MLP neurons of a small language model. Each row is named by its layer, matrix (gate and up: input weights; down: output weights) and neuron, and shows model dimensions 0-191. Each number is 128 + 32 x the weight over its row's rms, rounded and kept within 0 to 255. Numbers have three digits each. A neuron's up and down rows have the sign that makes its largest values positive.
Before each neuron's rows, "fires on" lists the tokens most often at its 100 highest values on Wikipedia text that the model never trained on.

fires on: "s", "\n", "at", " creat", " to", " that"
L4.gate323:109174162140135136138164104143152159113089071136167059195099179097116157158137102091158071103132093185173117122140140156106167126125161131131088120150034130121161156144147179141146139094118093124124137081166108120109112153188194161102152090078133137096134164182142155129115110065105099128164153106110134123085114116086124078095195113150110134122100073165193145075099092164148113165146160151120153120224115186127142150084160174169067155114145153147141153121122163138083125162121116113101104088185165160130105078160150153203141136134147104190123118106169145149149105135114115159
L4.up323:121114112160171161140138122113131118049134090095136070154124180090133128208138122104173085120140126182124130129135119065110150128094158069060135134148099134072117165125116099127173101132118107099162163122160124118082162120161103150149124093118161107118146148135142108086194083135173140143168148139135137116145105138109107094087107046145128077086117100095127139029155157165143113075159091161091117127158113136114064079070161197128125135145159206100075143137151123186086069109143134120138063074106092066141138099178157127161126127141200103102144140129095117137124113097156154147
L4.down323:158145100166095111116064179181069116144097153159118163107119078194132097055190169108093111094149132138166134132080078166126096183056127109082121115192132110159119100114114178083173114124123117104139096127146092151111099060116116105126125135082135090117074106094100156169144170141144164125153089137116111086110121146067157199098096178164124128123098128202141059088142138145057179151151099151139146138082140177159104138157151078161115131159118134119082138111105095079096118137151164110070133127154142153097170100128130091108112183132125166110126101081159135145155191120095128106

fires on: "le", "ic", "w", "an", "re"
L3.gate498:058134093116103151100084112148061098124127158065139144127144185151157106157150086129138102119150154117174135155155080121149182158121062088148178061152121153152138138189163152119082173128051142132173110125134134179101168142082131162130131094131148136135121096079128140166176180158114165162120164204101078161121141126127152060153120150150125117112133113083088089108135173105058143147142118041174063126122135077089151122100131087135169132102113141081138226111139073130178127111138133099099152127156152136137142134092095147152092166172126116139104103145150138107072144123083125093
L3.up498:122129146141105070128137081133121165164120157112078090146172106120111200110156132133193075145081166106152188079140130074109151151160174132047153174078185117132143054151163161105116141139110144137186115069189169164109129128094111103072174152117179180175110122179128180151138138147160174194159133141118100161109142144124085119144121137129091090116152168117174115095124069109125120100142131119179087135136131127109104150141129137118106149089146107140140081135089110106126174116131176086146109134118157129112166129112088177074125171117076151160088155189127113150049158153086182094
L3.down498:126119126133071110124176145128161170145097136135070111104112039176149135107157127121109137116155137136163163109119121121091120132203188145107123130127182111068089084112120121177122137090206111123157149118059160118134094114088175116094147139101110207145077190129163169155104161093101159125112169094129151144168119107176120123113169142120089121126105156085179184096130098076143122067143113210132147150071118131152136137145101172147206140146126151104080113163099089126063183090145082138117136141092169101148188148077118061138124097144076117105146112137137108143084148152148161129

fires on: "y", "-", "ed", " and", "–"
L3.gate48:088116150124144116158114162117059120103086126131166126101119124060143138064140042117133110145098124133124104191122117105145070114164133188166118115111151114141155099134105113071101127079136109161142108125140113121153098151139095161099147053167115136127120151143093113059185118184094092155169091125200082171095089107101079129196144115114145146131067148163118098188106081148153128200133112108053100116131181152094130188113165110142126149154166169128084165126104103147155127097172120164139133161109142145154141185122099145181164092104199116130056132136107066126098104144155144111
L3.up48:103122089118109081151132147120101034131170163181139099189131144189131043153118116094105087153115158146143121154163120136135151118109119164113156143060143164089120107095165126136125111070137139127129107136092148113079144136127183129099132219129066121053085134073105117101138115122112135186160126102130163126158151071133144155165188155123137073120154142073158137180075114098124144154169105117140171123128159164092136106118074115157138166156149086123128112137175135082101125132131181131103153111151106142134124172139080150155140128139131000161051120156122148087133167116097131165
L3.down48:162129125190171115063145167141134153208141130148130158140103154121144109050154095160118139090148098209074077190192149123101166145128106117143125121122080099163117129122104165125202100142143122165121114149162118155127114117120105114091108046119177216160161090117071178076194141109139082145132093109139130163137108118137167146081080100119173179088076124127115125136152141130110148145091160132112131155129100128109089142063187111103067090175108162155115092093146178159165115148094119131077113107121150115153122108094161148149148146102149194095125161133115120139122155126195092101

fires on: "le", "e", "u", "um", "ft", "se"
L4.gate192:078149047140137080079084159096054124170158128100127148170133131130182093147140169137089153164148115141168104123177130174156134140156065155091136131173076174103089082101136129122154176147118138091087139121152136122133213103100146071152098147101174125120112145104108129141128132136146158123089129134181130153181113129111134108111126088078178122144120150101128091078150160146106126168075177146085152090099108107137137072121181147132134116156151126093116155100121141101092184094030160091138137174181172117142153112060181132094166101092150168138154154108173153203134104137176164126
L4.up192:076123122109089099129207067138104087121114166131131136110146121110131041084196154158129140177134092154113121075132084136139144144120107087121093107155166195128171118118074149124150108194154134122153144174132112125095085128070129104157108108141088163063110136165129149153047087103101196113128129128127095062140113109131139102080115130154103115055093134070132123164100126098124148066137171098143128110099096100118100114102210169144152081124188119128177168170133149075112127144134096125113168108138139134113108117154115187119131087152144061195122093124173127126100104124172191131
L4.down192:146135124163112123112100136153187149105026120143115128120103156178111103069101174103188164177133155079103164072111152132112168107083160163169130175125134123149089086175145092072066114153140163118159195111126115146176117185169126167084068143192098099141131157127091145124195125089158157076115150112100092138090115073077086148132108109125148132097083151116148078131166152113144184161140147132143154140129122096090142102144146183077128100175076119144172156142165098156128145107143162188174131138112109101146134160110101085162079135147151132104151149062145130090125128138144180071

fires on: "ci", "di", " V", "e", "i", "to"
L7.gate338:099077104107153141106130156129107089107100144116122155098070115167123152127168090143130130116149165149126122106161168192184181174132096119141102183123160118159188106119139082170068120132068108124107122109107086110085121129092122134141071132111156148097132127148143086096199160114196167175152154169111173094125135112062089106086194104118111099135100122105118126075095161151074149130068107099095160149154117124102136103126104151124163179124179168158152075183112197131148106132086092075090133127095218162153084132115083131130100116157110132143128082107120155140173210153087119082
L7.up338:110111099132149098106154180129117072181111132179129103170089091100073135196141143135081090108183175123114081148090171154145166136154136136125096139188177108156133169084148098151147175087143189139116149157086133134124100108130164091142150186154105137111101104165159152133185129229118191143183163111130151118129137087048122124152132101103147087128122110098135135111088129106176133149092120100136115084088160124164117098108153118115151125122126073112146085094165188128110145158167078088120085157097113139054151136118050101073141105164089119135083099110175150157064129130122075127
L7.down338:119147135196109138113155119117086082140169074133099150159126088159087144136143082118168127155137148178063161102150200125112107129154161177192093098158178166201152144143062088212184148124118142090092117142101129200140100095153131134132121148115138163104207143157172125129099129170137151131124118143090198126168121122134121132162148144135173145178101162131194122107078168115127142083105156110068149098120139118143168077161131114148103119121156153056152087059124173129118144113155082113139167112182141129127131085123058093174111147101106173124115172132151165140142081141124082115

fires on: "f", "ent", "ed", "y", "e"
L3.gate261:117147093148142162150101122137143171067064123151128091127155102124172132139143175128132143146166047080175126119166160121126170093153085113150061115081090143151110099125124185133087138159067166151169124097147140065140106118155086156108113130092146142080109125162060129067169127091146103130111141129140134164163108150178070130188196104128160073104099121146126153148167163160133171159059139111107107068113063172132131145124123060163123098167162102123088085151131113167191126198137109088089154135193124156110147161103122124136162143130118080114082178185109142141112168123152113134
L3.up261:138158056166097140104161113094071108152167172123124110059113137124117145184111196135154095116097123123103090093141086136127170150136152116146166141077081168175152122055038114139168137127103125151159126163093103100163115167091169147084162109111098104128140158133126158094162105124133108160126085114075143140143115128146126131081164136182145135111128090119175124157125173095136112145143130112098077131113123153119155068109046109129114184165139137152082117203169212105126058149148143138102154123091046158125163101130142106104082060148154057154171121181099146106122116105128139116
L3.down261:135084119104147143134121163130166108081101084132142112151030112136115089118136148135117144154139078166124161134102060151174030107143115132128156072154120110134169158171055103138136154145155150110090125155097192125138112139154183133185109086163072144160162103135164122186113139152114160196133122128190159181134136115129144074122162139182163170138134071164162113097117156113143175124123134113105102088175155139155174153059087154126163180103122153134127190125133113097124225160145133110136114125161135094111093152086122083102089142129063137149161169134146130136068098111094157098

fires on: "-", "'", "–"
L4.gate66:088079081064186154078120084086095105127140167172171110106133156152111088139110129165108087131162039112159134135213124139132080117180116091140170140137086150164126137215108155094123111089148027141163157128139127094134108150113140097105136073127067109073137132116106137137095083160142078125132134104152140142115078106105099134073141099058164108124134085139151150176160096127114123173087151130125112129058128136145120134112166087157127176113149165147193135109117187146103114103140128130127156121108100098171148105144139198109123150123168088181099148104085101107167112100090124191
L4.up66:087111138144117173177070144079119117136126100172175104162166109130126066140125133140137147133123152089105134108044147117113149142117174147093109130183195172170148179111123188100158142088102069146144155092072173162150170161158110124113146144144085130095137174108107176167062120161186106140099104174121088141130121133133144155083184033097169090153147106137126146123116125132153079117132105129156128161092143138171124118089148049164112143110110098097065163124184167178167115194186106151151105154155078140132124142112133164099080098138164119140059127072103150102114103105134129137
L4.down66:057140105164162105100156151093112161124108153108130082127128115095115146107122083133119156100129141168166106139178140084105184149122147140114165110111128124081084123170078164169153106143134088070119128162072159092129147100148186153145100118166149128086091087090146178104109195138165167160116155130125051144113089198133140181157167179118163134067128117116117114131107170198140171139146069048125106172116129106103139125113194093099137114108111094130169062150046074172197089103153118122111107145128072128188110140099111156156129133109178127091124090161128115120095131127179148136

fires on: " ex", " dis", " Art", "mp"
L7.gate501:158161101072137153111138092136146121115077138149096144126145154138088149093154103102135118104153158173117089157192154149159129147173089134096184144141088168118164109177177172131121107129131116103155074115177128161093092102126066137105153147096090172154066069123163163160161082129195046091193123114092089204116133120154139091065113106076106165113152148102132069094158124148170093154126088086069142098118101123109171137106117177104095146124131121140136082149153101090117189166126072161143155152106165092163140081084174136074132134140123106164166155072132133099090165114104136119
L7.up501:147169184193125156177127194103123173082144142163177175123136129179119165131179113133103108110145140121112081162178078107108080152120142134088165133118118149127114144120099086126156078098133096175151173143175074147152067153126151150119191118074134061150080180124181154155156080156124101155129116103035113199101133152136142137101108102124178184103099140112151159110145148129102125142100094112123130104119124122115127182194059127109090099144134103130133132113089157098119139175108156147127071173075140126090124072044093146096140139091149101130213133100161161121130136118114141134
L7.down501:111162101101161170119138106129135133174145165117094113137147170113152132117186120131124148171135188132133129176125157179103144150137137095117166125117149217151084093142162149142145097073128127172154123166118133057184139082110114172110164202157141149044204131127105145156086124112044154085153105156133186112194148116140156106162094091085128107161086172127136064135193117193063133127124113104075096070122170113128136142086089142082128167173167127117126125124127124110115115104134111157158173141090086147143105077124198066149143121116108130152092094164119154103112151165161141129

fires on: "i", "e", "ine", "um", "au", "ia"
L4.gate78:100097114164080127111148138156090179078155181048097156123098186148155066147126116112122130159167143138104103118100122133119125092113116115140081165115104147106117108152112150133121111129126157173134120123111153202090157105123083102170133106122156217099096127100123109118168150113114114124167074134109165061182165101145094140192148142121130073081094124067148121087163155135062107109102173185127143089098110106136135144156065206113147142136070209092107135094092131147074180131155170153069070157143108096136130172078095094180177123121133138142126110091109189131108131149145122127
L4.up78:156136069140154099103139116106095092167104178132092156197120158139121069166111088118113173114078131106116170182118144125187140127126135154137096123095140144147097143146091051107103155174171132126125063147123136123116172147132084087155176095124106132151151087125142167124127149154149097129107148143050102125159141061067152130086124207193141170116078081136126120137113170117127151110076131110107138107149097085175100061092109137159138111165123169111089166133179138053109144133135079134145175133068144118117124167125094131070112045145121128154147098074168164152148155091156060108
L4.down78:142138129121126160132124155134162130146186121175074143120145116114069120174094125122133112166179134144076105129019121127075130152103055106129121171186118131069125117093214105131122085146106159164132149096089122121173165084095089166127119118109128170111104159098155120157086142105163128143179133126127098095074119163148111129133155138140136129134137126110135117155192129132163137118131139116103115118126152121135173162198131122113115144167024153131161128119149143107120090184172104101135134203105071120219183131191101082167187181176151118130166144142155126108072102121109087177

fires on: "\n", "s", "lu"
L4.gate494:105103162138118191121175150171124138151093140143173192169147162114096196123141071111142097151152092156082086120142120122160084128123068159149141123096107148081103168129136180177167101126118116162133130075119062154084143166136132090096104112128128063107141082118157114093219095111135133123100146140084132127083122185106112118137184105191133144066109219183158157123105100151126090120135106124099187117139144153139138112165143118142148108079143181176145128137161126098098160147155125146071115122086146140182098090189172156141093158117148132158129198080105137081179065124134135117
L4.up494:102089099118147142123095193164164140156105089135168123151123123130073107129137129111079161112118109109115096124176083118131103170066160156125158137163092127065139169109154125148119086085153082126187160096124080158129084077122181131162096108180114193117128137141148152124123188116080152191157155125139165158097070159077103074086116100133124163077097106088112158103192120151192108129114216103098126097134108160113159104089146154073091113104142119094179164126110147100131141169100124094197082120123125137122091121163155099159084119165086135125171167152110063106172063148133156096
L4.down494:119121099105113149169154165134179143168146143103160138123135145147141127070113151106106086153087081155120104114180119130162171165119169109135133125100114138073153154084115139175159113092075093100119124089125135154175105085149183096126097120210085141192147117088161143106083143115139145126119134113126164241087094108080113122200140176099164099098049139159167124096213117163133109161096150165130140072149076094146131105103050166164143106075143163132173125063096129129176160139196136122164117081150136126127121105104146124135155097176136094114127133160165146148090133090169128123